python train.py --n_layer=13 --d_model=448 --n_head=7 --n_kv_head=7 --head_dim=64 --d_mlp=1792 --vocab_size=2048 --activation="tanh_gelu" --norm="layernorm" --norm_place="pre" --norm_eps=1e-05 --positions="learned" --qk_norm=false --attn_scale=0.125 --bias="all" --tie_embeddings=true --parallel_block=false --init="normal" --init_std_qkv=0.0279 --init_std_o=0.00548 --init_std_up=0.0279 --init_std_down=0.00548 --optimizer="ademamix" --lr=0.000154 --beta1=0.9 --weight_decay=0.61 --lr_head=0.00392 --grad_clip=0.5 --warmup_steps=441 --schedule="wsd" --decay_fraction=0.595 --decay_shape="sqrt" --final_lr_fraction=0.0 --batch_tokens=32768 --seq_len=2048 --doc_mask=false --z_loss=0.0001 --train_tokens=466000000 --steps=14222 --dataset="wikipedia_en"
MLP neurons of a small language model. Each row is named by its layer, matrix (up: input weights; down: output weights) and neuron, and shows model dimensions 80-335. Each number is 500 + 40 x the weight over its row's rms, rounded and kept within 0 to 999. Numbers have three digits each.
After each neuron's rows, "fires after" lists the tokens most often just before its 100 highest values on Wikipedia text that the model never trained on; "fires before" lists the tokens most often just after its 100 highest values on Wikipedia text that the model never trained on.

L3.up1172:428494480564514448536486521449450469494443515450575522453526567574481476481473526494497533508488527505506508521565486477512520458535492468525464476456496488477517518410534439523567545551534447457508469557489415467458572544455491524470454551447506524518475487482519449474496512463473471426523491507546502492536441534569429551485539454556507381530469505487410555552524584544509456607506456510441485507455523433435529570487475474535589465493512549582484513465487534543472480564500504497495466511480587501527538489520496533527488538464421533506549469548489518499533509434504463503535458573478462631529526551551479453432455480518485448455539444555481467485480480545500485520508534526511563476438498494496541505550501487515488576475496464474454477473449537337532448557487476
L3.down1172:495520504546467484483495505450505563497485438481527537492486489473534430490424507486510459500507466471524624523521513478471481479492558477514486429494479483484511495535537570527553488445457535484420496528509476455498503518513559544480451583500454454457494509481494539517571491505499508448464430510478508531575520459559475567452516468504514495467523435498434450501484437476453493525448528529580523471486535437502513539502539511443528521436443479530537499481586600491480485531472566425454526522477527523447527518535529482506511486542474477518496464505563448538629515362470544517530449541488475520496560502519549564544535486491490483495498508416472477517525444554494465477558534534522533513594563508528388465458455577462458526544563460431535482550445545459562476554522482
fires after: ".", "11", "1", "2", "w"
fires before: " |", ")", "4"

L8.up714:478438490450531449460464551451532467494482529478468493470525459498487503402463469491491519435544425539494440511489513533515511547481452489455480497445444477504454519434491484526474464610490479508490494533477529451473419486511485575527567506431487577509512468525517508517448500547545458519442567532459526557563480512500498494493497573477538486560511522561476414566504431483470563525390576456481472485542484480463498480496555431517522493579527516582549537511468538517478458457533488487472525580469463408490527487408471445555464472518462475426443511558445576534503506498534552534427565476533461542508504516533507514474513452517543431579514423526401496502491551508535565484541439504539467495537497469552422495477563545556457480503528463477510526494505492498488532544518553
L8.down714:511571509505485542578575556468433504460356537525550467502556507531455485442509526526502475525497515519436502456507531470501514476420430542502545543524521541452531514533491583478487503446561538521522493481515550507569592545509559532476483586527469470472537489425494508492471532476579457462542443535478471530534538516529465535499524372456558523477599466506542538543492516513428464524504499547456476480405508493440519512432540523462500537512504458469533541533449436492504600444505484498452515504490578495484471500491471551471490427505483402517530539455498431563499429490500508513529499571466521529465521483473537512521533546525510520525514446444463476548514493445483466480547570479500501546405446496451550504491424491521455500556507507508449511547460536483549494504519513
fires after: "–19", " 19", "–20", " "
fires before: ")", ":", ",", ".", "\n", "),"

L8.up1248:457556475506497512523491517594452519454415522489537541459488571504449469443507511471519542527549496513527501505474481515483474558433385441527448519452556544454471478498521528526543516578499499503476515533506414512488539462571529536527424573467478474519451518458528480465543405548510491522502501474518533535485496565518490513447554454552425501425492516450512532440531426487525513525487544543456462489438495467434500472531496478538510500484517489440483556494450440524476527465498501435463570531501533493544511509499483517479492442508464454523480508505487495474556407407482512485494545467575471523455545533570423559470474478488512447495491447517551507499535441561482493487499513531464564462539463452445487421485511494559471574440562530490449532545512589404552459568489460
L8.down1248:526519537473490525536442501444507457490528433510412530501513501401580557501605448526491422502468512460496481476486574492552517495525509552475531537498550522554481448482522465465563501442528505523526518515498525534543492493512520474482476460493498486480490487448500492550540478412543479562468497515503491476487509501475409539436477531457467584440552418474541486465502538469469504499454464529442494492525524479464535501502523544466414457512501431522538450537443443474554500490545554493533522515514480543518482477544433452595539424529500496505475488502506460467549512486502573545456583572418463489529496529466490428544522471492471448498484530476455487410527591539578488501535548467490641441474555445527497530483467534385502435493458450499476473570535507560488507458465501
fires after: " |"
fires before: " |"

L10.up117:443483395523541524450505494481562559487515482453485516473430514502518481484467497500604564571490444530475443527529445464523553598490520499511458511483524482533459491465505470490453510448507560509506439547517497497486466571459457455485481490404625509471556508560525494511532467477505508507537486500532515499563462480590534459488513549469471544524527471507447531503492463517587440522505501441465522464575485522497556608516472504491466516552504463443482493569447523522488423495494503489596498547562480503502540481523474509512430462502520507545473497477427469540470439553560563514572466491470482516460434540517461497593434522464521445498504491488488518577473452464563529514490572469503409441496526495503485501444508549478440520449462495494471536548470474481489514491527520
L10.down117:501515507485587482513542410486497486496515451513466545563507526502555505511490519553501497497454529416578508522480431542483472402543548483463510484569440531451465525505513546578458515456490469542514474534528503453555530469491492458514523520482458514510532518488500586553507428449572520513556501493475512477482534501558537541570530433528460552429485498443516524576526478464551476569508462493502543536518512504456542542491501488502489492506454511487494483591554502541516476566603510531477470487450530472510422571482562454496526490441460516511436500588433512454510525546520440453510501551547411512545452539511510546484482488508517487414432498474471503479513464545474488499495480499489509572478469519488468477513487535515543443471547448438528572485495475497541500462549487
fires after: ".", ",", "n"
fires before: " was", " is", " ", " had", " also", "self"

L3.up598:501511497500498495551548531444515425493467457551449511544511435516557467523472440498428529445553528466455494578542425503508528553474546488500516465472566450463518461507570520466491480535485481543515532539523486553553482521515541512528482483465565464550489476500447538542515449518492423508504469510459484448484468539492495526518522454462477512588485486535527515503519455508454461519508455453501389579414489464514565541543481508504524528504531452429503460531513505528517479537468520483468525481563521425524543514473418464439494491542473454545474476549473446486557443448461472501565496468505511453503555496443490505583407495466482577564511486506563470519497489489476505481526439567491454520453557502473434530467511459485527529417527537534525447437444494484484513499478492
L3.down598:488519477493425459535567492466540469517491542457539435542454472472481499495515452452456546501416442520501473520495437512517591394488463490483524556526440456484452473477490510480521542479523460486475520539449428598499548441511473479507453513503525466555484523522512468483539481482507550482492540516533470530481465505471562445508553571494472522486544429522528413521492478573483504587519515464451508542566493481545405468480528455495525509581490543508562506506582461430496542425508472549425510493476611495509504495511458447501482535543534458514496563553544474469551522553512521526429469533528468504536494526467504512476483506467547476549512505512538549513453518535427454485461532460499547459533522487441460464475469560424460483450529556461578521506552488411567507427476493
fires after: ";", " 2", " 1", " 3"
fires before: ";", " 1", " 3", " 2", " 0", " 6"

L8.up1338:466538520591539464451499551570465464495528532544545498511497519490534461534462504487477484522450494536507480556418397442507480604534469501514553444551450528479480535449485551540524461468524491465511467422447539551520498518525436416476572460554469489574418569533543577472457529512470466527577511556459519489432465499510484491527507438554510496476512519429496508517432506510475523477521503552505491478472576520578569503567553502462513424537517481511429429529454442501505540496548551479487557411504527518505566509515511478483549527485563512532406452453495549507526488465485501512588462462521565501489500568482477498475492483510448481576434479427445470487456484513528544536465541535484404530507534525581438532568472423482511473559464479478521466501489494501507481516509454
L8.down1338:420444500498487535530462567536503514477469505473495479534535514528399477494533471475503442509487474475497450485463521520548484496456484563434489488556551461364485526526532456480499488525525477417472525478498522619535507490502510447419502495416531520451492462555491541504518471532534469487524500551429563449485490575487530487476477448465507509474626551528520564537411555466454464457559538480516473578507447510572536417491514503516511522469568465459494540461511479516493486426479495536445518512514471489530432631455508527466467556525438507550472511533463502484436465546463507529511533539475495492433519493511566427514461459495536495505473517476491524495505442495485524480477470452462475546445534467540578502472468466511528550465483511483462525494472493568541509502537499
fires after: " |", " f", "History", "er", " election"
fires before: "\n", "|", "and", "or"

L8.up1352:518546512468501501523536563531593496472511568486524466489533485489503481480531523495479559481507476505552457501534489560498498501528555468414514478462502463514557467502443499490483538493601494454535481567507506593502503525482529506542470475518534512502458487571522506487466539451526571515470461535530438480525446514503473457513513491528512548483490444495456466557474496551487465527511505547424515440495440490487548545496487514535522441445532416476481477532399489504444510510622550518485527450483539523499574496561530471499489592454457531494434485509475530485541415495514497453457469533552504481549498411537509465477408487521461433491442487526519518493566514464530514514478519464521548533562583506491513471483441498555498570487472465478462536490492515464481496531519441
L8.down1352:524513503437515551542474503552495469492485525553471561518480525474394501497524545444454458405475502486400573457440470496512550541424502541545558533540451516494432475482501529514490468526610527542479478485498501516546465552502464504458535500529529515564459574489524511524478530520512488492489565499534538537511474522508467536494452534506520439490533449536540506468505434511532475549499464536577519466535410433429477473458493551519506494543520465485465514421551438509494496509487550588561508493499481470528529501512484608453505475507409553477521527452564492460454633473534489489462504481535519495408496472526549538496627518514483388423529516559479520504500488538531515517480506499522513466554466478499560475480533526491494542543460566424554464539457494500511480477483550
fires after: " |", "e"
fires before: "|"

L10.up1665:543527485508549439561484466579509469435487520545553562443527512456531528503464458506586506405476461455496518581456543527513441499495476485534467497454558572527514461470489479535538463415506521465473399454560481502467479503457545509479506477514452515499538528528543523461466514467465517521508537532500480486490519521518489598475447620462499572471554436441521511434508589448455477531483502485556489530468500486516544549444505491527514448525491575526509530519578479461471425499544555527477514533504515501492491495509497497512476504473498526495522456544521533487501488489458452509451434575524487508532527440468545435506506472524556475486512478558477508452469470485573457514499517469405524486402531531488512490441508493474465505442489495462443490448488550480504434523428407
L10.down1665:521585501495403494457574508449527466445541442408448454520492497445561403516459470447526464546556523576494509523454520526540513531537500494490477494535455467478526544510442510509466555565441475464549545497465553515472536465575480492589518476510593490487498448459475499452481498489501498461530489504560504516499485463552458428530526441605472390428450504534480532571440497535553493548476473442543511499466554505475460554530525501502542555536538488486490528551517493489488536501466418454525457462494480490511487520516560464498483573479522505526511552515502422491482582448580605526499503416466425487598422561488431506504467463473541482452472512495532486509602553546434449508455550514468540529560487481442490519528480491497459543488550530537459518519461471549524575439582555
fires after: ".", " ", " 19"
fires before: " (", " (1", " "

L3.up1778:528493557453533467458572526502538472498481460519515570545475486512437488481501532517472518449472508534506437505533444467510528515514523446508506498534547545476507491503492493509522478461544517427479515608484443546551494513499479501461495504403549427579522516480593578483508509565475421426542463492446516493453558489473522512446558468495552483521485425522500402493515470528526581424471429541483498477509498454481503513485463500514531521546526449466499482565398457536529473448542543540535485563553556477497562468552495517479484460539542499565530488515477564485520524540469472494516511479535496500475503516486489491440483575465493504546488487546495527518506450518489474525533544517565439507475520455455473443474511472511523500452485543477511502498399548489478403515471461
L3.down1778:549534574558524498522458565482415502519547538453428509532476481515475526444483558435513477542438539464500489521476510553457537510475524471477537552456464495434481570494566503535483468511513490457535478503452476532599411475497459492526523511539551565524569522543524522454468462463481503564457545505557502511566419415453555465442473477456491471502538514500516570577465487527469521560439461477585563496510490557445446484552465476409566425489492508484404510537515499418443504534485459445507523486561594538475475455519491481529508564536520442442475553530506499509510522496506496523529469540561469505452558558514538484477573458458564519483431497552552532525465542518535508463561477527458472475466502486502520513535482535509500489553484473423554509518561507423490585482536557
fires after: " |", " 0", " 3", " 2", " 5"
fires before: " |", " 0", " 1", "\n", "O", " 3"

L10.up497:555488533446480496496553520546530494460485531508467475462471444499489551524522470460457466545603491471570413476539482584541523545445478548400419469456498528521500503449467490528444519448535531489560485465478495501530531513481473523554558550456537558487539471515461539504508453479487553561465529560513486497473522494520493505514548583533502552508498525557457495484443536478494476482533486493515451497472466478419477510519539478578431496482454502381497471509475493503561474472499557499492571435481500457582568477538436479441487522523484443507475524476486485477505498508553517464522456507529567487554540508488453512496492473459503510577537510523495532472526530450449536416451551576590519478487544528404530569536488549483547477432471554556513498562524544531548454445465543
L10.down497:483543481502491509599497492493547486525529489491401470512505553468507486486525498527457584483441572499498504498489544456500527443478564467463532546524507455435537499516492520439499397592525516445515528489506561440504493461462501502486455471544501513490462570471540456500472485555521475528494491497531467432480580510527573466475438475480503477486587497530483508506550439438428534441427467573492485543484507489503483502516591497453516459477540502514523476450483530537488564566536491451533426476533487506526443541455551504551438531446505521563471502543518542429439542529470504550463508495521529465442468526428530534523558489493485448539514479513513440507496493497429443546544488522473539500559512466534476498598484514473481460486517475510539447422491551531499528519490462
fires after: "\n", "==", "===", " =="
fires before: "-", "\n", "|", "==", "=", "==="

L10.up651:414442491570450551454514515527552488454406517582523465566435589546491537493455524499499471469476546543503488473495491491484502448489487514475526492463373498519470494427525485493522462544483535433514549487468505514416559448442546519443505509426531500475514506472422473487476449535531489464527447516455504501480532595502624578475519582444459497486602529492581488531460595493414456539478487595488483536499509497520525533518535469416475516574534549525494480545528486522561477524493556460528526512476483501538428508496504470552500557517448521479435533483475561512536540470551530589510495515445525491422544521509533394480485501529528498489492465545524478457544482436522478441556503498493498454522478544513469457555494533547500500440468446497497525495504478600532413492426500
L10.down651:495513536474590469496528492493525486518433517494465547458531546517529488432447534433512529529518442517490458556493527461452508473518512499493507496503524484492554575564483550430485547487457456541552522504533525492446518515526495515508499570510546469507500539416521558502459522521541547492422512501530512407487437489443483488495404426519484543533613507480480470522544552524497490457518480467494478476571437482390555543493479503580504507568507391514426435514466444549521505477526447438521523461471508508531572535538514504538509495541526578546498530526429468540500470528455426504598509483550578539515465470507525403497489509541460534461461507489469541441513534538527470492461521467405526537491491421426482447465433566500506483468493605437521496512543475476519446532495484
fires after: ".", "-", " (", "–20", "–19"
fires before: ")", ":", "–20", ".", " ", " 19"

L8.up242:517553486470492490524456545487450497475436541523523371488481503579539540478530517441450565431516443528514550491470487547555481474451486464488462528475482465481511501560523460516534461469472510500536563467489414476443482495482479568512581567501504512501452499511466456507437485513459539464536564407525487547513553476521560455413629475450416438560495511467556457550454489483445465492445528485529538438546512502506459492522514573458545538496484559553482468472436499460569460512508501418545525524500434446431578540542546500530500523530442489543533525521486532534490471502468536404492486483551568511537541493465465462562504470476555523498538549560428459522518487496479542423473482469501545477506492501442403501508539497541470435508521548504458438494516489455478466516491472
L8.down242:481526486471496419517413448522461556445507429483501450541512448437522512426543520442521430416510537496468529490495464500509535421560464481425523481497498559484460516523527552498591469531450455452586485498551472513503524519519505509493549454477533527489504574456509502481420469493496475533572496559481461500559567482554571517428490511506482489538520553525494503553545494527461422551503488465471551473559414465578424557576492509477563574408527477514511498524464449462524551458502459447519572565494489468526454511581558522512577563474457499525557524547408484530533525471474470426434457538489514491606477498539469508506518484458569594461514491455546443458475515517470475486463516478518491498547512501487418462434474488514501516511501513513487506539510472461500435521540536
fires after: " (", ".", "20", " 19", " (19", "–19"
fires before: ")", "),", ")."

L10.up1477:485468494506465525499460462420509483512549471441531515471485609572507503501540533520466462474469539456572569465575482549500610544483503461515489554486448520518407480448473495541501466528516520478421514536455497472464534501524527518438645515483492460511491498477473443563507512486502521492571490532514559489543440470497496489552571476443446553452506447516528466482521469531561481442431491530517526445491571581484483602532521447558484502496543542528508432521430492497534470472514517441522515505462523489422486497468451500594500525549455556491459441547489494513544472534520519443554523576446509466487506447510496489588514530544443462482480545518530522524508485527468525531467531473557489514531433512414427527444503451499531539490477518511477459557509534493505460525385527
L10.down1477:475432525570464522439520501461540518468462445490449494528595453486522503507434490533527471463476494526455487551430514473522479465501387463495493515485542472476487511451513489474543537555435426424494466483472463499478518528583485543504527484438503536603540530490539489532495434474503466511563525493535493527398442459533491486472503461607505444465571533512463516482497521488506434593489460499504495459511518490499554525609490476546476447480527449506533534541539492494514550503523472487558548459471506528467548533490474502512445457456532492503514456522476538516578522468489499540607531540397544480488481569491464506453523543474494505475500504534508547535519506530494466596478500531541436497524539503493410549465526519444576509542470507505449435458449556498512524527490506
fires after: " |", "R", "|", " 5"
fires before: " |", ","

L3.up930:553434507498471456479484477463543565466411452551490473510468523463454537519482533494474533468423430554489460514549468518508419510482556443535465488567544502481468467517573552495522443499535552504455520508488449467535515499501456535476494522451529469525487455495452529492504485479523552519444414485491507532466480518530497471455564532522482511450549452510521433476560547527535545467448505528478498525455544401490475472508442466479498519527470487495578563484491486492497428431498510573452550551518528512470598466577506489500435490474525563523466484530510463507523515507486445481524484561506501534452573493560424488457489562433504479518584542478527474467539443472470510499596494473563517435440539500567518506517468413452561501519523536518470494467518510496500396438494439
L3.down930:575509486554491469446532529482434456490482580561485476574516444494481553429531527491539486510487535482569417498358482515478508476515531525501509443448549611450499526554538542438553500501485470428509464464456436517493488504441518505531536513486487505500531526532452459423498509470525442547503480543552456389554435427544492531552448430479570563401595518489474488502476502483483516486454416529507571488499504459479433460472536458494527487521517501485482512534509458494525528427485537571558500476472455501565455538494509489524483543452530535498569563534530578573485506548508432489487511443503531470562541514487509573515533462461486543489447514515481507516543542462460493507490466505440413456431589484525554477490405546502522525532563405522491499523528531538385510451531506
fires after: " |", " ", "es", "ot"
fires before: "|", " |", "%", " ", "|---|---|", "s"

L3.up500:440482495519458446607521464475501492542487485517417494479482433531517448465501472481495529440565423563393554464469462408464487507528376484509504485487494484515501487492474465527503514538554477531473521480464541499508488479525559459516459527503504469456540570525497431546511513442516403524482450454495426449560523558515423469437467536509475424462467453485479444503465484493565474525448473465432476516471515486494500563543480564465475499494509474395511461583485477543584520529474477524515527488497481483458442498506475511483468542450519504507489467547488512493527528485418493580525542495435491491581477528499530475427494511480488451533503526481540528527518492539444476563541499458411482479419492488442548531493529440539505479491475574498486489475432506456514545502416470
L3.down500:523532540430507523552525502513542496522530459417471413431500549502520474526491494470469548588454454507474498504504464541594407430481529459482478494485467546482542429526537532455440607444566462511475487538566485561478497488491581547450537477514578492519554486547475454486480417534454515534486488494539542504534473529539508468600536411537484581427532531491529524573476461449486487451427469554474462474536442504533493512517466473582504442600438537464461521510482487454472553545436448557463507565525551493485529533516544546486438497469559480465476560528501536527549460494508491552472460530502485502475448526537504510509519493457466482482476491451571493553504492523507568496486432433533496492497539500536469524486541522503475508539446479438480508475503466407552557410505470
fires after: " 0", " 2", ";", " 1", ",", " 3"
fires before: " 0", " 2", ";", " 3", " 1", " 4"

L10.up1471:443538496506516557484542453478504430492495542481460457490462523515469483463501609500543532474556497513497516468496483507515497477493472466448446426518512502490491420431527457559484539478490509520443465490428544433519473494523522481522545581427567472465539453490542513473481489477524481472502445510504472594535543532554482508480554541479458447458550457492531438484455493513528527491489482612523480478449550464427557500473543432465432470478451464495499486509499474521497533509531440498523520545538472576515536496476467558516473458440528434554430478522498451533471485526542471490525605527576476556499478460504385455526519519477482482487513554522562474441505498477509502472436502520533476467462512534509475518479507498542463506480483547506620557558580520484477475554450507
L10.down1471:510556537515439534504537526482420544505483459392477542534503576504502446511472521523490470434524517493463529557467524507495474496536533535499541510498566488522484523489545470484532499435579583483501530499463459492482469514592504468519447516430486501460554474480424505530436519487496477498459480520504379482432507504477490517505507532535539553518615561514519507571542473469500440535437498469541495538525473527463539411537479499511476481483439420470480501511464422516578592523485401556508554478458482486571467524504492543490524507557537451554519524506517488492532485506518494537495491508535553426570510540447468474414508483544533519511428445489461505475477534499504513508479518445421497547409479471523504464493428562483487489506484467504479507485484512450488526461435504
fires after: " |", ";"
fires before: " |", ";"

L8.up1189:525458475472548456471485499475508530443473446524503464529473533465542525496494483513467508529510447563494422472522510533476531535513506487459465488473531511466534461425503423519511517596483516463460512504445508459492504459530529465461453552579439454503556566503595459470443531498474471433490486487564518536555439491485504464439522529561491487422499439528490487532453478553464467490539465521524483521438515468433475593520536515521525520443479457516521523548551466529478523533512474505472526482450501483511463490546564471457513517482462463462501379535508559479490477503513488551532459589507472495560522571458518551567502481480443471477489471499575510505533511530514543490465537593488547413388538495523508578485470554570512522457357535459538522560542530440436558544460520
L8.down1189:509488496490505501490443479500526496482486581463471494441524487466515516468482460527472478447492466489512483511546466525543477464506521562536493516488472498450518532492565535550491609483506486532506534446517419482528569512473505552522504547445513537468482516513406458497481492571484495575461409493474488529441532491421434530514565513474460476565594478518530483514511558457532489478406469497480516517478543401546568515462498482526453437509491404541558504481577492526482436530454579489494459505564431508517444598515465516549507434517541585615520468486572495535501529522525474486473448503540554510520554505499494461491605497560491465483506491487476624528462567512487496521498426526457500494470487400535506490474497445468464523504474511473587529531499523544498512453522453
fires after: "|", " ", "\n", ":", "′", " 19"
fires before: ".", " |", "″"

L3.up13:546430506532516541452476476515521445451472456543434497445514493476467456512408528544527511533459512561486446460483491485551486521425509506528524497468478566534442397504557565549534484522501536480487565551490506589469480471511499493459441510464541508446501522456454557524479478552542472461448506512480491521443602528588542502483569583559501558523508518457494469505585508470550517399494503504457517462500500489454561575529485527537516503462494524418535480434527524428475571445486513442520532553585528481395532601519503491541505468480615515560460502563415427458553490527495518485578469500541526466526471530541458532533494538482486558505477487486529551472477479443435506442438519511531464448462525566508433472490523450541529455502461473479446521436486511472520527494505518
L3.down13:571486484584455473502521485447478574509550563468445450559585517526509441503543553409484495494499472512506460422461522567507518495559552449507502475463505501519413590526551561503502563538421506456536473499453444506484510526472509479503556518480517535469464457462440503461490472501493446495492467476523460504519457439547429484508462496474518485529536530487500488531433481456489504551534483496498542438581483514481483426461551497517491429421483493485461504536524503517589521525465495553525516500480393568570504431419511496525489465460543495484572506550546576457524530470533493531418505501535570432478468479523480588448534501461423521544438518452557549478529484470576531478501539486470457487464524525440497540475494531520550515512563496522469484580524541568432467516484530
fires after: " |", " ", ";"
fires before: " |", "|", "%", "Note", "±"

L8.up656:527515479513445471492509505478422432454467543520490469494513601534529501405545546463489485504493532583480462476571505503510523470483453537442488513500533414565563461502487507437495484589523529498473537506415586543545525459470549503469572547455559467536505556526569534557444523560459472463457517436445543467439499560496512524438523511527490503524543492493491510497496455492499545502538436515431519482442527475425516427538535506438540496494499489503437490486481513451509492449474504508428515474503524604551498495535510560514428483503505497493469438432517520527504494428489496523429495515493532486499485510417513467476544492483513468436496474584512480360477476505537542528525539534487569474441519542487468457469472472528569589473475474493490494477471542562412488446469510
L8.down656:434518512405516495440437454453530478483546502530531494519531443471429503486382511451559515478500420470478589453454514504587539444456497516518544504472452530464539494476539553579496429483460525525522556589490503506520486532499442584533494560495534525462514481502517507559465515456505502454392430450452481553468541532451516538505452484523565519474455504508516486543488492463483453486449583535514491467510513459505547499495486529423502507506488391545582476492518478549484535533459556515396445512532531470554477512547481417493522482503462496582480497526531536483482448460498518521531495481491510525530519538549501516508465541462494442475523558475499554488559465531456574433497558515509524520478518555535408445511459568544548487494528466556510497494473492510509418489500448
fires after: " |", "\n", ";"
fires before: "|", "S", "R", "==", "A"

L3.up1059:507489522537485541541496512449552438517502440538493479567565518480579555515479467526589488533483543542429550566524539538502552512510548468448489497491528518510464489472499452482460491515443537467499464506448504488549466513507543513504436495492511557490564471509521457539450458522505503482491486550512546535531504480469542534445514517428509467515557484439507446521475466525508538504523535519480480529529532521541496491508522496536550516456381507471540465530456488479515534533514487406471534474510489473491515488511491474493462437530435517632452538444474590442521539443464506563451485509564529537549475585429510445448527433444506477515500478521416544484484495545487555411602539477532513532493438507535505497487534409550483487569487559462584540496466478489427566456472565
L3.down1059:504492517507478500533505487520538493541481553488406619438454467442547469542501506563493510477499487514548552476484465535510515523525474570509533524450494519528431536585488475549625424506512420510500530534479535481449483489489503481490460578459480495568550465475461563525469524486443508484515609512547532430481602535520524417505576473485546510548458465493475485437487435522494423573510462495466529423495582517490573488427507514491469508513515438481525513526547513603457524478537524522526493477514538460532453440580558527566506478471527488525546508458488522551548535528543497529461503501483577457493464474455529568446421590487425459508522516412488481532546522520551436481560513520515541480500498484505404507471521595472538505519576505477488495489475470487436482497511472
fires after: " in", " 19", " 18", " March", " October"
fires before: ".", ",", " and", ")", " in"

L3.up386:433514474453438510561479507491538477495430505526445526496504550540511484439537520526523410502552323526453561420588553452507519460548441415540529546461490425521487415395484426482491530556512460457492433524469499504531517491478550553499523491513558478504483469537505519462518513473526492444520520454421500494553483535423529511522512495510463458554471497469575474489476499463495451605546478498476440499387510481384572517544465476542528513528510478456493479536499550495507473555506479438522498511503494480531497497473499468527438464533474548494458497579458512462520405504469497547484518516484442590534518486466524445482444562491482465425518483478514419532453489520493506502534532478490541497509423497516513467541520529525485519446471515538495486451517532473481429472406476
L3.down386:523508468499493473455512523525541467507528506508509555568498530495567541457515506472489523538472561482529511442459466572540566579523505455476536476387479472507511512579522561440503461498540455463541518429466511461503387551514465411512543489488563569465537489480450486457494427503444460510499501490530526434489457459516502471465430431512569539537517579555497565610546489512560510503489498535547472490525497475539496513485481426432446499524558496478483482503452434523437529529503532535554519541433441537488460483559522503488540512506491459534490505503513526572520466419531450495438478479533422504450529496489467578426545470436517458474414504487561508501582512526541528455451477509501401521465604472514570448533464446518512531540475503515464545519518463558402539467486539
fires after: "|", "\n"
fires before: " |", " May", "."

L8.up339:454437503440512386448456493561516478525555516503463506522492482463538534466473439475501524483507504518564453453552535507507548508535445478535491469519489500505498493450434386507433424550542530438400549458497479550489514459556516507450525490570549534485478500526477461551494514521525511428522488490535561426498510540512532467443554510463458615462560511527532493512557504450526485485483477581512470491520512448542480531615502463513560490480537486486463515526514443433515508533480538497540503485513573462551547484570393509443459481482461503529501487445515493568495504493444545468519492541506482497424535526498475473495539464535439538439531553534498420382586417535475496539492446529549565583450542512556436488489541449519554503513548484577490509526498508477511413445455541
L8.down339:509525529458553479555618502531521482478581646466494516538534410489489472607536463527559494538496540531475538534518495547516500506504459508475433535467554531402515504537483496530488473432474509477598463496516509537515522555462539529576534523506458411500505429437538461497561487451508500569496441486483520470550466428479492537521537437489549569493517509492522469567444479465461512515462507497476527507591490527443542565546487582518522501528486524491546435476553470547448522477532434486465488465510558527535503527482488474496453498495435508585537489540439438529505499522463529464480471488483502439529489559531514542507479499500474570492423487420542498555529547523484551490478520395546539525539435466510500392434471556466522458466564519525515511525493474522511456548493457
fires after: " |"
fires before: "|", "\n", "der"

L3.up1422:432505501505486505523506568545532479448505472535563497451410470485534523450528433498463424535392539524557462520557480542498601555546474527471447523472507439528497466546491450484522559545515426545502474423514499465482502507492487439514506490465476512487492446527552481566477495482455501503537549433507502444486439490493533558461463531496438529506492500526490587534518402553510522524485528534503526481519518485502449468526542501547478482536509543465445565479467594496469494445475483439509513478442421529543495502483475509522562539569456436506475553488453514482502451476536533474503464453482461553580488517536514471513484481498446476465490453514556548511514550568564574479539497435524616486457531464409513468525493510513538549514496615525550426461534507453530447464473571
L3.down1422:552539515530397505522496550488468536536420493421477546529553449495454474513527533480479462472510514550564529479527511503485427531525514581464512495526554557499461464540530451545537520506462472420486476517497516390486511482479558482538412477478557482506461516526414526486544553522528531573495477489521417538525525514461490537497427459456488443526534479495517489504478537450480512507588493486455558510475516571477592505473547484561551478564472436572483514527555427483518536453568516506578495560575496443473430474490475423525490509503604544533508481538516464469495495540519542505483524466443522514479491482436502543500456510483515610515504518502537489530498503568511537449504507538486507552523562428504438551511465509510501482477580445446463525590482429471497588502480470
fires after: " 19", "20", "|", "M", "In", "19"
fires before: " |", ",", ":", " O", "-", "s"